{
  "num_attention_heads": 5,
  "num_key_value_heads": 5,
  "hidden_act": "gelu",
  "norm_place": "pre",
  "norm_eps": 1e-05,
  "positions": "learned+rope",
  "attn_scale": 0.177,
  "parallel_block": false,
  "init": "uniform",
  "max_seq_len": 2048,
  "max_steps": 11817
}
MLP neurons of a small language model. Each row is named by its layer, matrix (up: input weights; down: output weights) and neuron, and shows model dimensions 0-159. Each number is 128 + 32 x the weight over its row's rms, rounded and kept within 0 to 255. Numbers have three digits each.
After each neuron's rows, "fires on" lists the tokens most often at its 100 highest values on Wikipedia text that the model never trained on. A number after a token or word is its count.

L5.up323:131094152088110127126100112075139134082113090112116101089160113131112112133194188079151143153168107093158133141152036068120047174101143089110126103100128128179141102153037145128151116181131195125098102140088124157118166163139103142171076182104134111147104179106152102141099115123123154180169160162119115159096113166102176110142137142116178119182056115118127137186152153114096104133091151138121160133142134086114199140183162097115131090103136152161111100079162119144124093077162097
L5.down323:011086084173165158128095151180126087085159139180123114146132172145160168160165137040132142142158144163102135093093124145123120092205150149070108085080117171096155096140142122148145143139139098132155086059129135121119131102145149098093125149115160190114136137159120122078137141108169182106158188138158119160165133160160153126126069086116154170123127146134142107084173181062136124088160154129094123148102143089116160148129090081127125067111097195084106105092140118136148124133091140
fires on: "um" 44, "hel" 19, "ri" 8, "res" 7, "cri" 6, "ke" 4

L10.up165:074136151120189189099136118120072133152110114108141126172194106118095160157063087076107074093146189139130093105135109140124126155128122151147117195157124090124072108106106131145102101129119147153223119167108139146157083113088040139145142113141154055186129131177160093151101092183130088172115077176113140155185113082077113110087086146164092151094164130096194150131145093109103165141160119093125148142147153140167107119094150132085121084087104086144117141156147127158156124142119122
L10.down165:136100135118120081141181110117154143125112145147164130050144164105127151091109117183090149089132168082128104085155179068137134110114173178124209065091128143086079087178106146159140101188155100113146104160116156141108139148186162171121145179196121149146145096125145143069098169126093150147069077130129153073156122133141117122180097132099105119145182145154132107104118118124111064088115132108127136134114174150152146128137164088136153150111112095079161024110131116077184128143177160
fires on: "u" 28, "|" 11, "d" 8, "ran" 6, "un" 6, "-" 4

L4.up395:156112121122173172112080141131202145050117090127123059153162113122164142110152131141106131134120149095123148079179154080113106144138079125119155104129099176108099035130127121180089099161105184168111103153036164148129116146103080123131160137134063121112110119112155123192207084110133107163128083154155120099136104166173175120143120133146101097176093186172173120132135141101165119114127062096120154087092146122107158169163121067158065113147160142109179103105147153132127145144112107
L4.down395:152107134143169129068137132154168127116104124149125137159135169105133161090111167127135155144152115161172185089173155074090124105097142104080118116107091156123144075189046129044160090156127096191110081131137106118152140165155143109094102122104116145148224076107141178112140078088180100105077139172080133057135102137113188099178155136129108094084117120126138094195117147130151110119121086102139169181115129109109112149141145091148083112128111125115133162091128163184191182134123136
fires on: "ass" 23, "hel" 18, "not" 9, "cri" 8, "disc" 7

L6.up433:118098074110129113123137086147107121164185096105150112128121159159132172094139122139193125100133112111142151122119156108132081084146155132173180142107103093086133152105108152157142090116113131157148110104132136132102122118133134196215143156121146132099087114205187111132126146097141115177160099117061161129144129200193170147136140069088090164146041093093160100071097088163169092109153069120116144124171127134149153126128114064120103147158150132139210194101060119142111146092091126
L6.down433:163102141162062069119097092150098175114130128105158109069111154174118116093111129127128110093120130082108169149152176131117090129150103143158154111103168107156170173160116153168123108167094152095206163144060114135109125151213157148109142112156172132141090164116149147123069129123109116108137078159101097127157127084087114147089082160042112187126090071153089135152170140127167066129096113115138155151132113089160137173108105129120105081144081158185166183151124119146081069119181160
fires on: "a" 49, "e" 18, "J" 15

L5.up167:142195092179120133125154140153137152133077103135097086114093155110139103159186127126118130063177058098148160116161155175062123089088148096114087114090107130127112112210149120066144139122114085182112084107095170137109074101127095109181135181139133169168104139124128115211101121145096124153141140140191129137093125118098141080137193113142207147135103146147180154164171133114143135124088158126065115119118154147116149161088176137117126100161137076095133156115080131108171107193173102
L5.down167:141125163102138125122163166064092152118138127153132123085096125122089099207167105116166095193134236115100130147165147127127164122176145086108137066124117147152131122116107124088117063068111138140173078165111139152170162114165071087158059133135185105084106153128121108085137152164144154165204085168099149153161112130075135116158147169202163156116093108108078124134092105158083127146086105097114136123124127156078136132110143108102147165140167164072139121157102139127125132057102118
fires on: "of " 25, "for " 12, "ed " 9, "and " 7

L8.up573:193152143175134129114079122194151062159143126100143130163124104161166172141062119117144139153122133138161132090080116096146115132100173106110097164134116147226103094139098146121086113129090103110105131145153079134134143099136122099083097106114183183098143114130129116153096123166135142119143145171170119120060134086134182175093125057091174130151068116134121186177107127118076162140070111116140127155100135130148151105188128137091042129115157117133140073048183141135135148191140096
L8.down573:079163193098076135140056159167139089126146147093098150115076182164141111167139140121087106119142130125183105119083116117129128168152117116121105160120105153155021129141125121186121137104129138096163115133102082141231131104156163135203049147113151179110173094126117116119166151138118135114097142130151130135130161151161106122111154104061125150197045170098143150161119071147146152125158099119104156130082133131135145125116156148061106112073121081129134142146188090139108157110162092
fires on: "e" 22, "te" 16, "bo" 10, "tre" 7, "Te" 7, "se" 6

L4.up34:164076141050132156126108113074167186105140101114104113140111121135129120154098127141106187088135091048104111150138128113105131111101114135216109126126097143116188130117191224172136212152132134175105071105064147137117163162148133101129098149113183158157141153094131085118175084119117092178127143089081151163113117189121148084148116138106156110182130137133175149179131103143138107114116094089163139148121159095148175113136039135108082091104140140108107144142134160088117112164101154
L4.down34:142054158176154162138149159142113143118048140078100082125183155135079161127158164118152105074137157196142111087091111080111113173100155198165128109089196123150110164109132116117129134110051089085119116160156128112095127134189107123102156107176165108132159154029120111148161168135115141074127158146102125129168064128096091093155158186145100133148133145168150129126159170095116111140137151184134137117111123040118116153127099107108101134141062136152135112085156102162140118138112089
fires on: "hel" 14, "cri" 13, "tri" 12, "pro" 11, "t" 10, "de" 8

L6.up83:100134164134154176135112161142169127113063184137133168100103178136094165138085200128106140112068107119132143121147126106136103116108103111172140116136109131081184137132122178169054119171162081069113167090154173182166090125092147117151085162104153148142192089120076141132129129143164051174102104101119147110079107124147131145144161079136092091166142121102133126140195087126146080097132126127092120105107151173107171059130107136185061120102127109135183078118096104100065174145126130
L6.down83:144115129045133169166125177125134069133189108106162146137180089128107131129100178168119130097129196135094113154135089058139069111086126144126104152137126081130113148123122170137123115125119148115142129168126168126095097165184182124158136123129135081155141160043162147183129144104150158125142126112151079139172151107095146096040145156066124168120155163125144105107095122169092058103171138087135102093161125064159080136075165101156085159155124144122131113147113189113185089147075154
fires on: "al" 52, "a" 18, "il" 6, "A" 6, "ol" 5

L8.up628:113122135146137133140141095059090163152178107151103127145100140158161191153091204069140074126101075113092125182092092111108117099155111170137113123134138133121131083106162170081164091101151138150112177150171116161090113147128131071168100141118113116149133144111121133151117180178085194158132114173102167107137093142123166185141056142116141200106128129127126154135094131186082085107095168135070158055079160081163123086126143053142142135067108127124140125112133156188125145169164120
L8.down628:158119211118126138134079133141166127134080133119062117127104132079061132075084167129141152108105111135155176154135165079117191113137205103161094127115114125126076123119134181128149141149156160130115111136093137117184124128141193118080087071085182195137155113151130107079091127121122096138126111151096155093139181162134110084094134085129143141099174110070093072144135104139135117174170124113137110089084105166170179154152156119153092125100062169118070156194107123111108157174175110
fires on: "or" 21, "it" 11, "ro" 7, "o " 7, "r" 6

L4.up614:076127165158080137125076092087181187103081136097087156108151121149181129140116130079186123052135142154117149097123131140144114131089109174186108106125105148132169088164137153089137119118116105188125140114077135109124112090112131101159105043111151162153100215210126092104108175159147152147143106115120106131118091113156147207070112114117140141141133158134182119112129155095090145126134174139127165071108186042128105139122143148138138153156143140173069170135202116138108141147105104
L4.down614:173140134074102099116153149083172130087159109144140132137101143077130123100099144117149178083200146110075146129158120152143153086178119165161155118120096119169186191144138068136154135081124156124137115125138130110126166076081137166109172094118129155183101152138136079098090082150115093111192147138141101109121117134157129080054123055127151126085160118092136141106136124057167158097098070094133121099113143164158094162147157131189134182166114190136055176172163068116162136132118113
fires on: "and " 32, "ro" 28, "studi" 7, "sc" 7, "o " 4, "pl" 4

L5.up483:147142128115156156161142124143126133152134143100159143172117148155104089155115112068141139060113145113085181157128120164141165119125134092116085138129104170168092157094114134104160146086124125154082116164134150160127047107145122159149123142125174162153078128114062080196080141154111088114118082176167119168122075095141105177103110185158155148096135088124155183077080113119129174138107132082129124128125163120163059177114142204106161032122074095102116159139090142086191112131129077
L5.down483:126181129083153111132182115124170158129121148197128138123159112139126118133115086067136105052106137124131133127129139105124135130182067136151111188170166137103099077130154129157113092156182117142087124109152137159099138130136167169140118129137142103123102073118102138071074198064072168086190158093147054091151141150035155077137114165170117147074140152128163150171142091154139097093178120166071066166142113118140159194120097110130082106102132116122128181139140158120162137138114116
fires on: "d" 23, "u" 18, "det" 17, "at" 10, "av" 6, "ist" 5

L4.up269:103145154196086098132086131117126112088071153156177173093149152108116171170162169145166127097092109113130121140199141101123173137091077083109128154151144081175165094152115156151102151120100100160098081141125188115134153145115127121195127171131141176061079123127130071147049110162134101123121103141126111150152136082141139150091091182124154176155094139162133124166160112115104148127081109107113166091142171125120124149043127115154140056120092136191108132185178098103157057145094118
L4.down269:145160139116125167111063187155101140150134131110131122154129111131092137069110125133160137155083130062153134081138120098113136131124159182197108096084073101094112144105155117159182093156132154086167145124141082164184155090156108107123139166150123142100141195092168130126140178108181157133091131127154109121080103104130048132085116089151167134109145075108125134113102193180132154174182130067169116124087086100113175089135109114148122127082104154117136162063099109152102198125217143
fires on: "and " 65, "of " 15, ": " 5, "who " 4

L6.up167:115121050091134150086129135127214084144097104155074156134127158156184165092137103166144124113114102128160202137130102121133166148170139142110135061082087107187184181101081141115178080115170098166117071155111144131085124176105085161178146121114177115096133115097156139176146107092102112144151116117096158146143131083119103177158091136194117128188080140062123138140116117127148130122127144153087187095163109133158111171130112105052083182125112129102155153120168184120152134148117108
L6.down167:208113127188113089099130183110076158157127158122122120138121101130131086151117121151135107174157121097108165113181146228146110142134143113153129135144155203074100144196082096115152106147104153086106158111135139128187137092121131065105107095115133098139155167134086111132089128123127115074134109151101118101122053085100101136140153125146165123043169151081133107112120138119070177120076128133154136166090147160133167135104117153124092162121146139201075110211133083092087185103134146
fires on: "ut" 16, "e" 10, "et" 9, "es" 9, "tion" 8

L5.up22:149166137148095114131054116154172077144111086150141111135117136140167139110086119124105158094140142162112152106122107144177122161091164110082156119125098188158040129076132129145151091120091136094083203147168152164123157081165121125095065104155196163130128109112101108142162177158175157158146116201170153047111155154116141143100152130086149156143070114109135161118155059118122183114123072094135176131082127176134172119151149078048092154123127125102114116124166133098103115131176124
L5.down22:157157180091111118104102091133154090161128113100097154140135144130184134157088076093145130125159132157151125103117119084161127157109186131121138110138072162136007132083164125151139094101108143096124140099146159114158189107179140131158066097124193147115128103126088156089140169164137150122120127185068138041108121124199186168123163132079109165159087158144136141143094106111123148152162120186116164173122155098141149073147124137040149105113099106098115127104209105109121108127110148
fires on: "me" 39, "te" 18, "Me" 13, "e" 11, "re" 6, "Be" 6

L5.up290:093087186107156084092177160115132115114168149114128169055149221086142118123098093106112120089164120124135175103123105191162108130100205083146113168127097086146138125199166121113134134094106145125168139136122108191084125089148153136176159121084174104133098126103061139191116171079151090128158129152167131108102136220170164110076120106061125100143093141129102162105139125116143121129110071154110179149130150114133204132127114095105116171151171115165112129147100117165108170128120113
L5.down290:146162159126070118110073124133084131121116123151115092135107171195103218158148100151070147086125161132103129127144178062147136089125106078123117119209056093099151089148107158176128134145064138096113131114103131118161110104107144158196086093156169106106134120170158117099158164117162168134112138178144103123121153093129108115182116150152110140103153178112120151157087112141095177066130160159154148132202070120095135054103156148113154091099143114122108168077149116146151138047129136
fires on: "a" 38, "ra" 26, "a " 14, "2 " 5, "8" 4

L8.up379:061141143085152119160130157124113152159114121138124139136133154138107106061139145084124120121125128085181128157125093181158147101103089127192118107073132124153198159089143135102092164091104117147164074159130137121105132151111092128162073135092146166148146109170100165123122096129156103140104072130074085135096116079214226124125097174091156122085144058117147146138201102124165123108123144164119172161171191110130172090147148124172123145120136042187129091124144160114149111171099137
L8.down379:108175122036139109099163131104119133140097127151103070083111130142117106123117072105140127214136095117110064121150126123162105151118082139100139203146107106111106119144210129188184162105114113118163124148123131094143151144141131100132145152136122067129111137087120126150113153168140162106203121149072175119151097113118157112100128132162153125154163130162158119128057114147084101141135174133125157120135191180123109133139185047151135136108078167158135156167074142058153069168053136
fires on: "al" 19, "a" 12, "i" 10, "at" 7, "si" 7

L3.up210:086101068156153075138117122111151235167115083124094187110126105136178077034113106157139132100155132121098064038078140173092127168130154201136138164141085104105125110115102172123147065122118130161161124138169097139111093166114153138129096109103146069165167120109115138098145142151146108115158122109125164124167190139134189132171106123154161152110108113082120129130108141133140166086123075136108147182119070133158131151129072095107111128084191151165113127105162121143118142151103184
L3.down210:125116079187145147090071150054095181125159098120089207132175109166156053114134119161143169128164136085099080052124121130098180087157164161151106144141149113139124126108134159126104130133063153149166114119137100137125147155099136154154090084105138165134102078094087120077092129145098136101113122082162195153120176129161165129152132162147170096110131133075131126148103159104081159152118144132139141136147108096116159072096090164187149138115180163100139108039174129087173137128080167
fires on: "t" 70, "T" 12, "0" 8, "1" 7

L10.up526:142162075170182087114038080135163085119160115036112184175074096127170121120127106148142134155157144146137144147092171150162086068051099132148109157108126133141111150096147097119135140172102083097088127133125160096122095164088119101135132141166151163179144105142185114130149156180140098164158122121143140105098195127123112173086143074161079138147122110131133181139167099126116142105080141068155128112160189145143142156144073137088189134093065091097105080135160153115147153149143119
L10.down526:086164166164143151167133088114162166065133124105134115190135126097118116152129095143149183082111154157134131147129137092100102065157097182153107094153059067166159089173170087115089160104159084151136102140099121125135108137136127148105121141129125172166159123128107139118145074145099168093138125099125157114109115181131092120113142091094123179073138062172174176114167088089128098104119041170126139062111161071172173150110183167074173169131079190141124098129125130125148169153135112
fires on: "y" 56, "te" 20, "Te" 5, "det" 4